config = dict(
    n_layer=11,
    d_mlp=448,
    qk_norm=False,
    beta1=0.9,
    lr_head=0.0061,
    warmup_steps=200,
    decay_fraction=0.578,
    decay_shape='pow',
)
MLP neurons of a small language model. Each row is named by its layer, matrix (gate and up: input weights; down: output weights) and neuron, and shows model dimensions 48-111. Each number is 128 + 32 x the weight over its row's rms, rounded and kept within 0 to 255. A neuron's up and down rows have the sign that makes its largest values positive.
Before each neuron's rows, "fires on" lists the tokens most often at its 100 highest values on Wikipedia text that the model never trained on.

fires on: "s", "w"
L2.gate182 [ 92 166 184 132 149 121 157 134  35  84  99 117 174 153 177 156 142  65  60 140 171 108 146  91 105 159  96 116 134 184 137 113 109  85 115 148 143  91 142 154 154 128 136 113 138 174 157 165 161  93 183 127 140 119 167 114 118 120  98  93 160 140 124 146]
L2.up182 [170  88  91 147 152 111 186 151  56 109 154  94  86 128  92 126 159  98 134 151 108 136 165 100 135 109 193 111 190  82 150 124 108  63 166 142 139 131 130 126 136 107 136 101  96 147  84 183 136  89 153 142  83 149 162 148 134  95  93 101  96 135 187 191]
L2.down182 [168  68 156 151 103 107 123 142 131 203 116 129 133 118 101 123 214 153 123 187  59 136 103 140 126 158 158 167 154 121 141 135 147 147 140 128 140 154  64  98 170 136 158 129 122 134 105 153 140  57 164 166 125 158 103 129 162 100 106 175  72 158 129 118]

fires on: "t", "at", "c", "or", "ate", "m"
L2.gate91 [138 123 110  99 197  93 124  70 120 123 105 110 120 154 136  84 110 163 218 120 103 156 126 159 136 108 114 164 125  88 127 133  99 116 102 111 151 127 121  74 136  95  79 112 101 158 165 188 124  93 133 182 148  77 159 145 132 117 157 105  97  76 147 119]
L2.up91 [127 146  61 147  51 123 126 166 102 104 188 133 172  80 150 192 158  69  49 138 138 114 128 133  31 133 143 158 131 159  85 121 111  82 115 129 144 103 148 166 152 127 126 147 104 136  72 151 157 160 103 153 151 131 103 106 208  86 133 150 139  84  75 132]
L2.down91 [113 141 111 177 145 134 129 141 139 164 127 159 160 129  93 120 228 173 144 135 174 119 133 106  91 146 115 109 125 148 107 141 145 130 123 138  79 145 119 113  95 142 142 172  77 156 188 130  88 163 133  88 148 121 112 151 113 131 106 189 145 116 126  65]

fires on: "er", "n", "ord", "on", "om", "ow"
L3.gate267 [ 97 116 135 115 132 104 180  99  79 123 145 125 141 131 141 118 113 199 195 106 128 113 156 115 100  97 125 156 132 150 121  76 139 147 116  98 132 116 105 119 162  98 134 176 140 140 130 166  86 192 153 134 136 104 137 105 121 150 128  98 148  77 164 135]
L3.up267 [146 163 143 129  99  46  28 104  54 159 157 111 162 122 153 126 119 166 132 129 151 107 184  93 109 133 138 152 109  94  97  83 155  78 162  84 101 183 132  99 106 169 119 146 137 118  75  78  87 181 120 141 136 159 135 170  99 180 141 132 113 120 148 126]
L3.down267 [125  85 133 114 192  88 105 159 126  62 159 141  83 103 206 111  99 134 130 141 121 160 122 146 147 150 198 158 120 161 153 188 150 158 122 102  97 121 129 138 158 134 143 163 149 134 188 123 141  55 119 123 152 113 160 135 131 106 108 106 112 158 154 149]

fires on: "p", " life", " time", "m", " cons", "s"
L4.gate45 [ 90 147 161 104 121 141 165 117 182 162 159 123 119  94 143 165 183 143 250 125 127 150 137 100 137 118 143 212 115  86 138 168 137 148  69 108  32 101 174 129 117 108 101 125  70 109 144 124 170 184 153 168 135 104 109  76 159 175 150 100 110 110  97 149]
L4.up45 [148 137 185 151 127  80 165 136 149 141 167 150 122 166  65 113 159 152 114 141 171 122 174 109 116  83  98 111 127 150  86 100 148 128 157 161 158 149 137  99 132 142 121 143 155  93 185 157 119  35 111  70 102 165 108 161  98 131 136 143 170 103 159 198]
L4.down45 [ 79 129 101 125 138 103 138 177 131 139 147 163 158 118 122 160 179 150 114 162 123 142 138 121 128 107 171 178 102 145 156  95 131 140 150 130 148 136 162 105 138 135 168 118  58  71 123 152 163  69 145 122 144 139  81 116 154 174 113 126  52 153 131  98]

fires on: "y", "ra", " Ag", " Bra", "rib", "i"
L3.gate118 [166 164 175 150 101  97 145 186  58 100 118 113 198 151 148  91  45 117 118  97 108 140 118 135  74 142 179  76  94  92 116 113 138 134 143 157 164  81 150 170 118 155 167 110 140 150 109  93 105 116 136 145  72 107 105 188 137 138 147  78  84 104 169 168]
L3.up118 [172 117  42 128 138 158 100 119 138 165  82 139 198 195 173  71 108 166 139 101 132 148 122 133 163  81 108 100 123 127 123  93 138  71 154 110 114 133 108  79 156 164 126 145 164  86  70 153 145  79  75 144 209 149 101 166 131 108 124 129  95 105 116 129]
L3.down118 [109 143 133 131 133 110 135 150 108  99 135  88 118  82  68 130  66  73  93  73 131 128 147 106  95 108 167 114 125 153 117 128 104 180  99 183 210 125 152 137  98 115 135 132 156 139 191 153 119 172 229 148  62 137 174  98  66 143  90  99 165 148 171 183]

fires on: "ic", "on", "ess", "ear", "ip", "ust"
L6.gate355 [144 130 144 129 119 189 114  64 130 202 115 122 102 149 120 134 152 155 135 165 176 104 157 135 163  95 123 113 139 109 135  36 146 137 116  64 175 131 146 145 129 129  94  37 121 105  97 150 105 143 125 103  89  99 165  88 115 112 161 134 168 103 118 133]
L6.up355 [154 131 144  95  84 168 146 102  98 137 106 177 127 121 167 108 129 188 168 182 121 115 134 103 148 107  97 126 120  79 128  70 135 206 134 122 181 139 128 135 133 160 123  39 154 142  91 144 113 150 142  96  97  74 147  66 114  71  94 169 146 143 152 180]
L6.down355 [133 164 178 118 135 115 141  86 132  79  60 159 136  91 133 152 100 168 125 147 104 137  89 143 145 159 113 135  87 133 115 132 115  96 147 138 137  80 117 114 156 134 128 110 108 102 100 149 168  99  77  63 132 117  34 171  74 172 141 122 156 141 158 146]

fires on: " C", " H", " P", "G", " B", " S"
L4.gate28 [ 85  78 142 152  79 117 128  90 128 151  92  58  85 160 115 139 129 167  81 120 169  91 122 152 147 144 133 108  67 150 129  95 157 111  75 169  77 156  83 133 103 163 140 158 132 153  47 147 132 168 107 132 127 118 155 109 180 140 137 133 145 163 126 138]
L4.up28 [139 115 104 114 189  98 145 106  94 110  92 168 143 140 131 192 138  90 142 111 141 123 163 114 108 108 102 103  84 123  87 166 111 109 142  83 169 102 116  89 148 152 119 111 110 152  76 140 138 164 136  95 117 113 137  89 147 140  91 120 109 112 154 163]
L4.down28 [184 126 160 179 151 106  97 188 134 153  97 130 133 126 175  86 169 130 185 128 112 170  60 155 154 123 158 159 161 140 131  96  86 122 120 160  99 119 162  94 133 141 110 138 130  91 103 138 142 131 105 150 112 142  92 161 182  95 128  78  85 161 108  91]

fires on: ",", "an", "ix", "l", "in"
L4.gate352 [126 175 110 142 124 116 170 130 126 159 115 150  64 140 139 148  92 125 130 107  55 148 163 161 103 182 133  69 118  98 155 100 149  98 122 101 145  91 196 103 153 135 131 124 113 121 205 153 124 126 112  97 115 165 147 163 171 177 159 165  94 142 121 113]
L4.up352 [192 141 177 138 153  90 143 125 159 223 105 145  92 117  55 158  80 111 133 126 120 119  87 180 113 177 138 122 146 157 123  98 166 101 141 103 189  98  70 113 147  99 111  87 137 163 119 100 119  86  94  84 108 152 114 100 132 192 159 132  79  89  94 120]
L4.down352 [ 93 109  86 186 131 120 146 132 148 140 151 134  92  73 151  85 111 111 150 101 123 142 113 137 159 110  98 127 132 114 166 156 195  95 126 128  80 117 177 145 141 110 119 131 153 150 157 154  80 200 164 109 127  87 121 174 199 170 162 187 125  93 117 123]

fires on: "on", "er", ".", "man", "re", "h"
L4.gate387 [116 170 142 107 134 136 132 160 148  99 129 146 127 154 132  80 195 132 213 151 114 113 129 163 124 131 129 143  99 106 159 125 203 153 121 122 174 129 107 144 153 185 102 128 111  99 118 133  92 148  92  97 143 134  91 145 125 160  99  58  87 101 139 188]
L4.up387 [136 108 140 124  97 149 101 163  92 124  52 106 163  82 157 112 121 179 166 110 115  98 119 157 110 109 126 140 168 115 123  95 109  61  89 143 123 197 142  93 100 138 161 165 108 144 123 180 102 143 157 105 150  98 165 178 135 173 174 143 152  85 134 104]
L4.down387 [195 169  99  97 176 104 156 183  98 125 172 149 108 128 117 149 138 125 134 109 101 125 108  83 125  72 139 159  69 119  70 107 128  75 200  92 176  91 165 145 177 135 146 139 166 158 126  56 127 184  73 138 108 154 138 119 171 132 146 144 165 136 102 134]

fires on: "ro", "m", "ch"
L2.gate342 [115 121  97 146 154 144 138 127 114 170 109 107 104 140  63  82  95 111 138 121 137 132 101 131 183 109  94 109  99 127 110  95  83 140 135 129 114 103  94 107 154 124 112 109 106 144 140 210 144  81 132 207 127 116 130 132 107 130 115 194 135  80 172 121]
L2.up342 [104 167 106 144 136 120 158  67 120 177 168 154 160 136  78 104 102 103 175 117 126  95  79 134 131 164 127 144  62 149  92  67 106 131 191 138 116 110  92 136 174 123 120  95  74 162 124 160 146 121 186 157 110 145  83 140 128 150 120 133 137  52 117 123]
L2.down342 [144 137 176  99  87 113 103 154 101  85 165 157 138 117 150 152 214 175  92 117 126 119 154 109  70 139 156 161 147 129  81 157 153 146 116 158 154 175 178 172  91 145 135 115 119 131 106  63 108 141 122  58  99 113  71 124 138 113 152  94 124 155  78 157]

fires on: " Alex", "an", "in", " Man", " vis", "red"
L2.gate299 [147 126 113 184 140  81 128 159 138  96 101  83 122  86 115 165  75 120 132  64  79 126  87 154  89 125 164 137 146 153 225 121 175 108 137 128 105  93 129 153 154  90  85  85 151 205 106 126 139 136 121 136 153 160 110 108 142 124  99 131 162 110 145 120]
L2.up299 [133  78 117 104 123 152 150 144 155 113 142 101 168 146 180 104 115 150 144 112  64 116 116 120  94 116 186 132 242 245 141  88 154  81 180 145 111 144 162 104 152 121 184  79 146 173 137 106 143  86  55 121 166 132 109 112 116  98 130  90 170 147  84  90]
L2.down299 [ 75 182 107 149  67 124 117  85 116 138  78 117 110 115  87 119  68 123 147 134 145  85  75 181 111 167  59 141 116 108 163  99 120 113  39 159 159  98 140 131 120 116  79 103  98 139 131 148 149 107 140 107 108 153 138  64 140 170 194 191 113 133 149 136]

fires on: "ra", "r", "e", "y", "n"
L3.gate61 [144 150  84 137 147 104  48 125  88  95 122  86 101 135 232 114  65 115 124 124 125 150 102  87 147 143 118 115 169 129  93 122 153 104 160 104 121  72 101 149  77 121  88 179  95 133 127 111 169  92 110 165  96 114 160 206  96 120 108  55 105 151  86 145]
L3.up61 [133 164  75 154 121 127  97 147  84 129 128  70 157 128 191 156  88 131 150 170 107 174 119 159 113 112 170  93 165 128  93  57 140 143  95 181 115 129  58 133  81 157  82 196 136 117  66 106 161 107  83 144 143 158 126 200  86 104 115 129  76 138  76 150]
L3.down61 [106  74  98  86 157  93 141  71 147 100 125 119  90 134  85 141  67 118  95  93 193 159 101 128 157 107  97  91 128  99  83  90  82 122 141 173 101 169 111 102  90  96 124  78  95 123 131 101 135 149 135 139 129 125 163 164  90 145  75 174 149 114 119 155]

fires on: "\n\n", "-", ")\n\n", ";\n\n"
L2.gate393 [101 128 126  99 104 140 111 100 137 108 104  85 112 170 143 124  90  67 126  77 145 115 155 125 133 146 132 113 153 140 188 156 148 116 153 156 168 163 128 119 150  58  88 115 120 177 113 130  79 104 137  89 182 125 147  88  72  97  10 137 128 107 130 110]
L2.up393 [104 153  93 186 136 126 133 101 165 102 144  66  78 121  92 139 137 171 179 116 159 122 129 105  85 176 174  84 103  78 130 156 142 163 132 149 150 134  98 149  99 158 149 138 147 125 165 116 111 107 141 129 157 151 158 157 130 141 109 118 139 175 131 153]
L2.down393 [ 67 118 148 137 170 153 143  51 155 132  85 119 116 138 139 165 152  91 110  50 138 108 173 146 116 138 145 102 150  74 148 158 131 113 142 149 162 163 105 134 124 126 135 157 162 165 108 164  63  86 148 113 187 154 126  70 100  90  74 116 157  99 153 109]

fires on: " cons", " as", " res", "x", "ric", "s"
L3.gate374 [152  97 173 122 126 102 175 133 153 174 120  59 144 134 133 160 145 145 132 153  75 210 158 180  97 108  90 179 119 174 179 142  96 147 145 103 146 156 107 149 149 177  94 114 163 163  96 148 129 111 168 121 161 105 133 124 172 125 115 111  94 127 191  86]
L3.up374 [149 113 108 151 132 157 137  81 118 159  99 147 138 189 154  63 142  58 179 153 122 136 137 142 130 141 143 140 105 143 175 108 149  59  98 160 129 129 109 141 139 135 138 124 172 151 168 133 148 142  75 137 152 150  80 138 134 114 129 120  98  69 121  92]
L3.down374 [ 70 152 160 145 203  91 121 117 138 110  60 124 111 108 135 155 216 107 137 142  86 175 158 119  95 141 119 134 110 141 110 165 111 142 122  86 153 111  85 118  93 114 169 115  75  86 135 134 169  91 141  90 153 133 147 114  92  58 154 118 135 162 175  66]

fires on: " made", " took", "ed", "akes", "ated", " making"
L6.gate39 [149 123 161 192 118  76 117 124  77 116 156 120 126 124 160 182 111 126 149 152 129 129 142 147 172 185 133 126 173 176 183 157 137 162 130  98 100 106 174 133 161 143  71 169 101  74 145 139 107 126 184 143 151  93  48  77  59  84 124 133 165 100 132 149]
L6.up39 [103 159 122 161 135 149 166 118 121 116 187 145 120 104 138 151 109 112 146 154 170 122 179 138  98  77 105 139 159 188 129 153 231 106  88 150 163 109 124  86 159 101 145 177 109 151 102 108 156 114 130 122 101 134 133 152 113 119  83  89 111  98 142 143]
L6.down39 [118 117 146 188 130 103 156 161 198  91 116 158  86 130 156 159  68 141 189 176 142 133  99 130 196 126 130 143 122 103 170  85  94 175 156 129 167 146  75 120 165 107  89 143 102 109 158 135 127  95 191 133 140  96 126 158  85 116 175  86 108  78 147 178]

fires on: "s", "ul"
L6.gate108 [128 114 163 125 117 149 180 193  78 122 115  98  96 140 142 143 110 138 104 107 102 175 184 138 114 137 153 137 134 173 130 133  64 141 127  94 134  83 145 127 126 159  83  99 158  85 156 202 114  94 122 126  93 100 105 131 107 138 130 115 147 131 135 146]
L6.up108 [ 94 127  85 173 107 154 162 147  94 101 163 166 157 147 131 112 112 121 142 126 160 124 193 113 175 172 187 164 134 103 141 105 122 101 112 157 172 160 152 133 121 125  88  56 101 103 133 141  93  97 129  91 135 118 108 129  56 146 127 174 104 102 158 196]
L6.down108 [136 155  80 158 112 142  98  81 133 157 141 155 123 173 134 159  74 113  95 112 180 142 148 147  56 146 101 110  87 112 117 149 112 155 152 121 144 149 109  98 123 116 103 102  93  75 120 140  95 164 141 131 168 191  73 111 185  71 121 107 104 121 147 118]

fires on: "ies", "ren", "ime", "ave", "rew"
L2.gate441 [130 131  95 125 130 106 109 170 158  98 135  94 161 156  81 155 103 173 117 136 145 149  94 142 130 124 165 170 114 112 132 133 115 158 167 146 121 153 134 133 116  93 178 165 111 136 142 105  73 182 125 148 140 166 110  87 136 156 122 163  65 115 191 193]
L2.up441 [105 109 128 134 194  60 183 109 172 150 109 147  64 113 101 104 172  74 128 145 142  86  71 140  74  73 130 128 104 160 144 109 148 107  88 141 109 114 140  93 132 113 101 148 115 115  70  85 126 133 182 152 148 119 164 208 118  97 161 129 198 109 144 117]
L2.down441 [140 132 123  96  88 139 138 142 127 135 133 105 136 157 158 114 115 141 147 131 111 130 171  84 175 147 142 110  88 142 117 133 110 167 186 104 131 132  57 129 104 109 156  87 162 129 150 162  86 128 152  88  72 129 110 115 118 181  59 110  88  88 107 148]

fires on: "r", "d", "b", "i", "g", "re"
L3.gate35 [122  98 162  96 132 153 179 158 129 115 166 105 140 133 148 190  87 131 111  99 109 162 107 126 149 114 101  74 168 110 128 149 185 158 101 119 131 133 161 136  98 117 135 107 150 115 111 109 149  81 114 144 111 106 156 143 138 160 135  98 108 115  21  87]
L3.up35 [151  57 148 176 119 183 150 153 151 151 169  97 170  72 137 133 136 133  38 121 123 125 110 122 161 213 110  93 157 112 139  88 122 108 135 135 142 116  85 165 177 114 122 128  89  95 153 180 175  94 144  97 142 131 148 150 139 151 124 107 109 124  66 117]
L3.down35 [120 142 125 168  78 126 173  50 190 130 159  99  88  76 107  76  99 169 165 107  89 127 102 147 100 106  59 124 110 144  56 155 186 168 175 146  88 161 114 113 168 139  91  64 183 111 179 139 113 139 103 127 151 166 164 100 110 100 149 143 136 155 128 154]

fires on: ";", "l", "m", ",", "\n", " and"
L4.gate1 [201 153 150 173 161 145 115 131 143 148 158 117 172 164 123  78 117 154 139  88 142 131 129 169  95 168 168 148  91 105  75  91 155 180 117 134  79 135 121 139  64 137  95 145 152 147 123 132 137  72  98 129 138  78 139 168 105  84 130 150 132 125  77 117]
L4.up1 [137 116 114 153 133 130  99 111 129 174 150  85 136 147 116 131 106 209 100 112  54 124 207 130 112 185 158  97 110  58 100  75 139 160 144  93  48 145  83 104 113 137  82 138 176  95 135 157 180  75  70 144 135 154  95 178 165  89 137 135  92 104 131 116]
L4.down1 [106 151 124 180 132 132 143 175  59  86  98 123 132  86 106 201 148  79 126  98  87 152 153 116 113  86 157 120 183  48 171 105 140 114 121 115 136 117 148  67  99 102 126 149  76  83  72 161 132 118 110 188  85 138 106 137 156 113 128 123 100 151 126  83]

fires on: "\n\n", ")\n\n", "ation", " km", "2"
L6.gate58 [ 57 126 103  54  79 152 151 135 146 132 140  61 138 146  95 134 142  94 107 174 109 122 120  69 141 105 127 141 119  89 143 168 102 169 199  95  96 169 153 148 173  99 135 123 108 148  87  47 128 134 153 135 154 133 174 106  91 166 115 141 159 109 141  96]
L6.up58 [ 84 152 123 164 121 133 147 124 149 135 194  57  78 113 138 157 138  84 171 159  56 146  89 157  97  90 110 106 117  57 112 144 104 150 114 110 168 127 133  96 120  90  73 132 127 141 116 114  96  88 116  88 115 151 132 222  68 104 149 133  86 115 161  96]
L6.down58 [ 94 124  88 100 148 108 127 112 150  86 155 105 147 141 130 159 208  72  67 125  98 167 130 153  50 108 135 111 168 144 136 160 144 118 169 137 169 147 112 117 126 102 124 167 104 118  56 143 127 113 138  64 101 148  80 132 105 123 116 185 141 101 100 104]

fires on: "ing", "9", " Family", "ew", "ning", "8"
L2.gate389 [113 138 113 109  65  92 106 146 109 179 157  81 120 137 188 144  92 163 165 119 110 128 130 142 124 132 186 117 171 143 166 114 110 153 166 146 131 138 159 173  99 177 167 116 142  76 133  93  42 133 134 109 175 142 111 160 136 175 132 141 121 147 136 160]
L2.up389 [131 119 121 133  90  78  93 126  53 137 159  80 119 163 179 125  94 130 143 118 135 128 146  80 103 108 165 118 156 159 142 104 133 148 109 113 112 175 154 180 119 165 154 143 112  78 138  99  29 154 143  82 165 140 188 129 126 149 102 134 116 135 142 179]
L2.down389 [126 147 151  94 106 141 178  93 141 117  99 183 115 132 109  92 205 105 124 134  96 146 106 148  95 155 129 121 110 100  76 159 114 141  58 138 134 115 112  87 118  59 134  93 119 112 140 182 135  64 155  90  98 152 155 103  46  54 102 114 138  42 107 118]

fires on: " in", " on", " at", " beg", " and", ","
L4.gate65 [176 146 134 138 167 165 130  75 150 133 126  58 135 111 120 105 121  80 160 108 145 132 128 176 162  75 144 124  96 187 119  29 154 130 110 115  95 119  91  86 165 109 146 111  85 177 119 136 123 128 178 110 147 139 151 191 102 121 117 115 140 124 111  96]
L4.up65 [166 126 157 180 128 135 124 102 160 100  80  83 138 128 140  87  84 125 170  96  98  95 129 159 137 105 148 116  87 140 112  92 140  91  88 142 105 114  88 125 120 135 120 150 101 139 155 193 176 143 174  99 135 119 172 182  62 109 131  96 147 117 108 128]
L4.down65 [158 187 138 103 116 134 120  72 123  98 116 159 101  89 141 129 156 114 117 177 129 122 139 122 107 189 127 200 140  79 119 135 121 107 123 152 130 113 140 112 134 130 153 177 163 140 179 193 115 133 106 135  95 123 107  93  56  64 137 156 110 120 120 109]

fires on: "i", "re", "p", "e", "che", "m"
L6.gate364 [162  88 201 119 101  85 112 137 114 170 118 108 131  41 168  97 123 148 150 162 146 134  90 160 100  72  92 103 125 101 156 152 101 141 131 100 110 115 148 146 153 119  66 113 171 135  81 143 213 130 125 116 126 151 137 161 118 105 132 106 143 107  92 119]
L6.up364 [133  93 153  31 125  70 130 124  96  75 150 135  92 109 114 110 163  92 109 133 122 150 104 153 118 115 182 110 133 107 118  69 132  85 140 116 104 132 157 110 143 148 102 104 141 116 107 119 117  81 156 113 175 142 125 129 195 138 158 132 127 117  68 171]
L6.down364 [127 113 107 123  79  63  77 122 128  25 106 142 164  76 147 135  54 102 124 148 124 119 138 116  95 106 106 140 184 172 162 118 157 101 125  97 110 162 111 150 150  82  96 138 150 161  71 150 157 128  92  79 117 142 128 109 136  78 129 128 117 127  61 152]

fires on: "an", "e", "ai", "q", "A", "a"
L4.gate119 [111  77 149  99  83 103  97 213 144 130 187 121 174 127 145 125 127  94 129 141  88 130  99 130  79 128 120 133 120 127 131 162 106 145 127 186 163 121 155 121 157 157 144 102 122 164 128 103 163  99 189  81  96 151 156  97 165  63 112 150 130 117 160  80]
L4.up119 [174 116  95  78  98 147 141 153 184 131 194 119 171 157 149 109 176 131 160 181 109 140 174 114 130 153 146 135  90 116 107  99 105  58  90 153 152  71 167 134 183 145 127 106 113 149 132  87 109  99 149 104  91 127  83 137 129 103 128 145  89  94 141  91]
L4.down119 [ 75 114 120 140  79  85 124 122 107  93 105 128 136  91  92 133 124 100  91 105 105 137 107 148  86 151 133 135 157 109 126 159 117 137 138 155 133 193 147 106 121 138 106 104  95 135 172 158 143 101 160 130 103 153 168 113 165 154  84 157 204 107 158 138]

fires on: "l", "om", "il", "s", "ter", "w"
L2.gate409 [148 166 119 126 123 110 139 114  77 208  26 117 118  91 181  88 164 130 115 175 107 126 137 160 140 150 132  89 139 151 116 146  60 160 166  92  72 107  73 131 130 111 130 107 163 119 163 147 131 106 168 143 121 130 112 123 147 138  89 132 163 135  91 125]
L2.up409 [138 101 140 149 172 167 152 155 120 122 162 135 155 126 163 134 122  90 113 144 215 139 115 113 179 154 121 150 177  84 158 153  54  83 145 136 109 145 167 140 111 118  64 126 124 104 117 153 200 117 172 147 160 118 188 113 127 173 130 125 113 112  89 150]
L2.down409 [ 97 108 152 104 104 124 194 142 146 149  94  93 126 138  84 160 139 167  91 104 143 193 112 154 131 161 165 137 131 127 115 136 159  92 143  45 110 168 121 102 129 126  79 166 168  88 158 175 143 129 143 137 128 144 127 160  89 127 138 102  53  96 130 209]

fires on: "C", "A", ".", "P", ":", "-"
L3.gate411 [184 155 142 128 159 108 143 196 119 128 142 105 166 119 132 133  74 154 172 110 169 172  96 145  81 104 151  68 107 102 130 139 187 112 118 143 159 127 165 189 136 153 102  99 145 167 119 143 129 182 149  98 139 180  71  89  77 147 118 110 164 195 122 111]
L3.up411 [ 86 150 102 122 121 106 199 120 134 111 125  66 114 163 146 104 130 124 160 158 200 121 158 104  90 158 147 136 167  92 117  67 163 157 178  84 129 151 186 111 114 155 124 145 153  46 195 124 111 101  71  69 182 174 124 162 195 131 135 121 121 127 103 132]
L3.down411 [114 144 129 147 163 174  53 140 153 107 147 179 144 126 187 149 119 108 104 147  61 129 121 116 120  63 123  81 107 138  36 169 107  62 125 151 211 133 149 169 144  65 140 103 141 163 106 118 122 121 177 118 129 144 126 139  89 126  66 122 113  91 160  83]

fires on: " r", "r", "ur"
L6.gate34 [198 121 173 157 112 175 160 107 153 145 122  57  88 184  64 143 103 153 177 125 193 152  85 115 119 139 126 116 134 114 110 179 151 148  99  95 163 124 120 195  75 141 122  93 132 140 152 174 150 101  97  95  83  93  88 100 141 122 134 190  82  98 127  79]
L6.up34 [ 99 108 156 104 171 174  86 165 135 112 114 115 145  57 158 132 130  60 106 170 165 142  76 171 181 171  94 128 177 141 121  98 153 149 107  91 142 118  90 156  68 181 124 141 174 121  91 143 153 134 175 178  63 121 163 108  84 173 124 111 144  95  52  67]
L6.down34 [143 122  70 105 146 162 114 150 163 144 139 109  76 132 101 149  79 145 164  98 110 120 144  95 167 130  62 100 106 150  93 182 157 162 105 133 159 127  85 174 140  99 155 116 161 137 114 164 138 106 154 101 139 146 146 104 131 140 137  96 154 122  33 194]

fires on: ",", "n", "ount", "ro", "ree", "2"
L4.gate318 [181 126  68 115 160 120 137 148 138 149 133 112 154 102 146 129 175 154 127  91 145 211 150 117 104 190  92 138 123 164 211 101 134 157 133 135 157 106 132 105 101  65  76 169 146 126 129 152 139  95 104 126 106  79 127 126  69 133 185 121 165 111   1 147]
L4.up318 [195 159  91 124 157  89 166 107 139 128 144 146 127  92 111 103 130 153  98 111 108 183 157 145  76 210  80 163 122 164 137 116 141 168 129 144 153 104 150 101 109  93  94 171 157 100  90 171 175 160 151 112  75  97 135 109  96 125 184  96 114 123  75 136]
L4.down318 [101 118 107 107 228 133 142  99 138 163 133 198  98 119 112 135 157 130 117  64 102 195 122 138 111 156 143 157 114 101 193 145  88 132  88 114 119 129 143 198 131 137  98 116 134 150 143 182 123  89 144  92 182 132 147 123 183 142 124 148 137 104 117 113]

fires on: "m", "s", "b", "l", "a"
L3.gate308 [167 126 109 153 114 129 117 143 101 102 141 136 130  56 147 121 105  97 170 132 134 158  76 166 125 117 141 131  21 132  89  88 131 141 146 146 108 117 128  85  96 140  93 170 112 162  81 158 120 116 100 115  64 121 162 169 143 116  97 117  75 108  65 112]
L3.up308 [136  94  41 129  97 124 116 119 141 128 158 106 161  93 103 131 116 135 129 122  88 108 109 171  62 112 147 127 133  90 107  87  99 135 121 106 112 116  92 133 122 143 109 161 132 138  78 109  82  79 128 121 104  97 112 116 140 101 145 123  50 117 174 127]
L3.down308 [125 153 125 113 169 118 145 146 117 184 156  87 144  77 109 109 125 140  76  81  94 104  75  79 127 151 110 135 104 141 104 112 102 101  95 148 159 125 165 170 128 124 156 101  68 121 137 123 126 170 129 160 114 131 178 161 110 155 145 131 158  78 119  74]

fires on: ","
L2.gate105 [145  94 145 153 180 120 211 114 131 111  98 119 113 138 109 126 119 133 141 126  75 148 104 165 149 121 116 134 117 100 194  68 146 105 147 150 118 147 203 161 159 154 112 119 103 186 100 197 165 128 153 140 144  96 126 139 163 114 169 143 140  78  62 118]
L2.up105 [180 143 143 141 216 114 151  64 171 156  83 170 108 158  82 142 116 136 141 149 119 113 148 139 121 121 136 135  87 111 154  97 135  81 142 132 138 148 185 149 121 120 129 149 137 121 115 169 201 105 127  98 125  69 140 118  92 131 109  84 130 188 107 163]
L2.down105 [116 117 103 148 190 164 142 100 171 151 130 110 115 123  92 141  38  84 118 117 140 146  26 100 161  96 124 101 188 144 192  93 140 142 133 127 165 151 210 109 108 128 122 171 129 163 138 104 113 135 131 139 122 152 100  72 144 123  96 140 143 123  96 142]

fires on: "us", " main", " Canada", "er", "be"
L2.gate224 [154  89 111 142 143 158 116 143  90 145 137 126 126 118 130 108 172 113 100 135 126 150  96 211  87  56 149 143  86 127  67 113 126  82  99 105 105 134 156 159 144 214  76 130 113 112 126 141  74  50 130 140 157  94 153 125  93 134 161 142  96 117 124 100]
L2.up224 [158 123 137 148 138 169 137 102  83  77  91 155 130 131 172 153 149  52 121 142 105 123 178 168  98 161 125 145 126 129  77 114 102  57 148 129 190 131 110 125 140 166 137 104 146 147 197 159  69  99 138 155 136 141  77 121 134 150 166  93 132 117 144 144]
L2.down224 [120 117 116 151 116 111 161 118 174 102  77 171 107 105 123 185 106 131  95 108 113  96 165 147 128 110 157 129 132 131 100 130 162 146 129 170 180  88 132  70 106 126 145 106 132 140 202 132 134  90 128 133  91 109 109  93 158 132 177  77 128 134 146 157]

fires on: "/", "e", "ro", "i", "k"
L3.gate12 [170 143 197 131 170 105 151  79 159 114 133 146 139 112 101 152 161 143  89 146 103 169 132 137 122 121 130 122 129 128 149 160  90 103 169 118 195 133 150 136 148  96 150 110 125 168  76  65 179 163 191 125 103 104 151 137  95 150 114 103 109 129 147 126]
L3.up12 [187 118 102  81 154 103 174 101 146  89 100 119 143 127 122  96 140 126  84  93 117 141  81 183 128 100  87 114 145 137 133 101 147  82 154 121 145 101 121 120 178 140  42 101 119 125 150 101 131 149 114 108 128  91 170 156 157 159 136 149 145 168 138 134]
L3.down12 [ 96 137 113 155 141 150 127 127 151 189 181  87 122 151 107 119  34  96 144 110 175 108 150  90 153 151 149 134 109 126 178 104  85 150 119 160 116 131 100 154 115 172 117 117 151  88 159 139  69 162 129 164 121 170 107 172  96 146 151 120 170 127  89 121]